Part of a small language model's weights: LayerNorm before each block.
MLP neurons of a small language model. Each row is named by its layer, matrix (down: output weights) and neuron, and shows model dimensions 0-95. Each number is 500 + 25 x the weight over its row's rms, rounded and kept within 0 to 999. Numbers have three digits each.
A block is one neuron, or neurons of one layer that tend to fire together. After each block is what it responds to, as a language model described it from the Wikipedia text at the highest values.

L3.down83:490475510539492519521531519489497520528524477505496495463551539515505564483487570502515507492465519554503496496489545500507540475521502494523509547505493453516505511511491544491528514490537488505493511511526488519537481504536483470476491467527437530497496479481491551532544468530487489510
L3.down796:530470495479500532459499472438482480519458469518459486481504513464504485492517482496504527496492502500471512490490485526547511483527504464440511545530460537469506468527512513511502502475484532489485547566471457470507488464475543514446472493479478525535487526478502521517515508500491494487
L3.down1072:470492521495508460494486438534468508509505432494521496505515547473531516518488509486509517490493466471484469495501468500490516477451469534499503496474495503489509477531486475471513472486514440518526510483529459551457516503541521481540525490443475459483486524448519481490502480496509505489
L3.down1099:489537467523552484500505493468492497512479456520480455520480527527497514476514456547504513477519482561511488496487448541557437504472490462453465506487480501507508505488462479497457491541517530503500517507463554520452478477513480506488537505563495475534551495475505554513561499513530482507
Word fragments and quantifiers. Second pieces of split words after a short opening such as al·leg, E·ast, l·arg, l·ate, and quantifiers like each, any, every, over.

L11.down249:538497486509511496474481469572473472489467471527503479522544517504518477476521450528470473564539469517513524520510463483480509513515481508517484493443506504466501468506504514472487518484463506523531479505483544514521462520517513510494494489522529520483495481470488484505498507514467491510
L11.down1223:504494514463479484527484486533528461517502567531505504507535483552512508496499483528457498524517476527478521498483525502518502489469448514456489495467483458493490493493499498502523517492485514516513497469483525501510492487519456510511505453486474535533465495532473505500510533500507496504
Before dates and years. Prepositions and colons right before a year or date, as in "in 2005", "On 30 September", "Closed: 1967", also ISBN/OCLC before digits.

L11.down614:501510499584498436518527509477506501493474516474524514494526492481497549471529505483458490510509503447499500489516519533477485516439448493498491530530510528463479501525476494506557525542457523540507523505452473460497502525540508499511478485484469501483496512481516500507463551480489488509
L11.down1520:511524513508483510496518490531519514482492523523479494506516536508493538509502510496507530494536504479506465466464486487488491514527499483487540504552471501505478519497517493530530518499470526499498515489486499462488505544467505477525524494510472548536495516499497482455497519442482469500
Causal verb endings. Last token of a verb or preposition just before its object, strongest on "to" in "led to", also in "earned him", "caused", "drew criticism", "due to".

L9.down5:536514460492501510497485507529569492503516462486523492518548551515476487503520468477541515506515495481552581480424522517517491495518515514545518488484474492496529482507492512484517478534492523491486521500503478529507514466487500515461485514481527465547507485485457478481491466528481478499
L9.down499:482488524500565480493543512509509492510495491488500470504483541481468480521484496512472502483508498473479503492500480492497516489523483499496550481443479517538505527523434492536515495508489479479490491497467498545518534445511485486505539483473516516491465473489482525469473474488463562464
L9.down616:535470547539517467504526517501482533550478524488498549496512510496517521493498443512502478502488470536466479508513513512461492494488508444488517493509501502527522514501489449532572506494456470492504561478544472480472528509492479461512487499509485499522515507457489537453536502506527474504
L9.down749:522528519482503504548531509476522511496495545506502513464503499548520504451501545507446500519488464464493495528487507528547522503473506543494514509538498502506524524503489512506505470506525481511536450549540494523501514503511498578489484485477456535498490511501503545499495448515478456511
L9.down1056:524498460475561469495477490523538502546536528489535486533474493484532465556472538482510507466516520516517512506500429524503552509520504481486487495500502462502524479502505492505505514496535468529480503507525539521480485475480468482518558484480503530499519462512491460511484534477495490506
L9.down1074:536505483460481476539508491490487502548506530475488470495483498486513521495502483512527513516472503532469528547515493507468504500520518484510508486484464487497461503442521510493444486506517523488542480487506516503500535477519477507500499464456498510540526470469505499505479490471519494492
L9.down1162:504514520533500516499528510497550459549505482490524545456480504453512546453487537535509494490485501522508514516484473512458513518535469511497507477457507497497497507499507516491484502503495498534480493501514478485518531536518527537512523493493435482517469485543490450483493480511488518472
L9.down1369:520492488516528496516517503524515500506564487510505513545457482502494545481498492532486480520509501444483523536511506503546484458536476521513494506484517511490522494504456470495506452527549519484506494504517494509489514523555503523532571518496508500522491491552501483500479553460529521514
Complement-clause openers. Function words that open a following clause or complement, mostly "that" after reporting verbs (stated that, found that), also "is" in "the goal … is", "led", "so".

L3.down41:464500511501504472482530478474522475477461496508479511535457511501496528510534491531522525491489489504455456485528488513518537490499503488496477524487458461534515508470546521539540439497456504501515521520463514496543477507492497493499545463519509524556532456485525462524552497510520532540
L3.down384:487460495482487458498513492544520494514476569533475542496491529486507502525481538504495548558501512489484508518557508518507438501500501463481546542495486503487525457525501505513528503472519493509493492509486516514501541535504506475475503547568454544502508491487511493453535490508519484500
L3.down631:501481513508489485534483514527468474501507503526510463492518545510521528527562497512516522581469482513495466449523502451460488443518513506530538489476529499495520524526491468498538503484483545460507544488473518461508475520480495493501487490555488513519477466501542515467505489490485517487
L3.down1508:483505503524536494511513546506552527564451528500533506507507522523434537500487503503471472498460449519477491515530498502514495485476488483507520512500508493532508492523478524500474496515463542464446521515445515476500483504501480484489497443525462485513472475516492489553487517513490469518
Copula and passive auxiliaries. Forms of "be" (was, is, been, were, be) and linking verbs like became, remained, right after a subject or modal, before a participle or noun phrase.

L9.down117:538511468473470453531505528473518504515494523522511521527500476496516553467496493495493494517527503535520508511499501512512478511478510505514453539495499547502472531495537531518523457538491490473523514493515530493489508507505519485482520488524498503545527518562515506502502509447441471528
L9.down258:494508524515490494514479505528504477473482484516523463491565479483508518461462476459442556498472511511423500484520514427474460488501473461489503508493471558518505530509484462501482512505455500537524517522499448503515472513477491535512522485509495479510522488523485490473522497499489491510
L9.down328:530462524541538503521492497509447522513433520504566473469472490521484529507516476511461519495443507501477482472501529500480479489520500537506549471444491526542509510501528499538491518491475541516508487507496502468543469504503484479496492519543536505522541506520463498499567496506468493526
L9.down337:515511475502492485481520514509475497516488531506506482507517524532499503517530513510512488526495493520484559501536530534481505495506473483485523469504495505475504507497554489495532500475499488491459498533519491497507505536552483489512539551520530462517504505520511464503537504502535554467
L9.down898:505475527490499531544533512487528482491435548516480514459515487496518502531485484527505545511479492510471515485509542500445494497538488468447536497461497483481469544541559534483492503500492488512527471510534495519501510486514465460521515484521522508500488505486532464489518515466526518478
L9.down1208:519563491541490490522543490514528525487493506509485483459507524488512527496476516528480512504525518494467515510509536481519471537482466468517500493505457514526503481486547512529548507508483527515466484515484537493502496497530476498491473480486519479467518518513502498530505515509526461490
L9.down1330:466469531505519495469506461518473496484500521502519497500469512498517493545532502510530545513510460571508505501516505495505515541540503515481481490515523491492489534521540501505456484507504520524443476515513537511509523522457469527491553463472492486547479493514522511487490532517505506495
L9.down1475:496491492514472527497474492518535494494531512442511521498487543482514560509488498532532509466495547486510516470508487510474491493470508438508563498462488524495489482517500512483520529538477510507488518492496467471483503502524500466530449506484483486484481497493528482500483499480474480498
Unit and section boundaries. Tokens that close a unit in Wikipedia text, such as the closing == of a section heading, sentence-ending ". ", and line or paragraph breaks at table-row ends.

L11.down711:513461533520507500521521478535494488484520528549551458525490486541502493493508487518449505455513493489491543505532517529545481516511493498506485471480492506473492444490475513509504529496494502466504513508516530502461514505529495494490527462513528515458518490486450500500544472512498493499
L11.down795:475507474496472490476518486563487516524501507498478510439529500523513524531480485473487504511475515540539474489487473509501477525472465476476543503498542493518506481463507461488526503546507528476504496545520480492521458507527503453454499517518467516511522498501501553522537483504546526507
Reported-clause that; quantity over. Fires on "that" after reporting verbs (found that, reported that, stated that) and on "over"/"than" before amounts (selling over 291,000).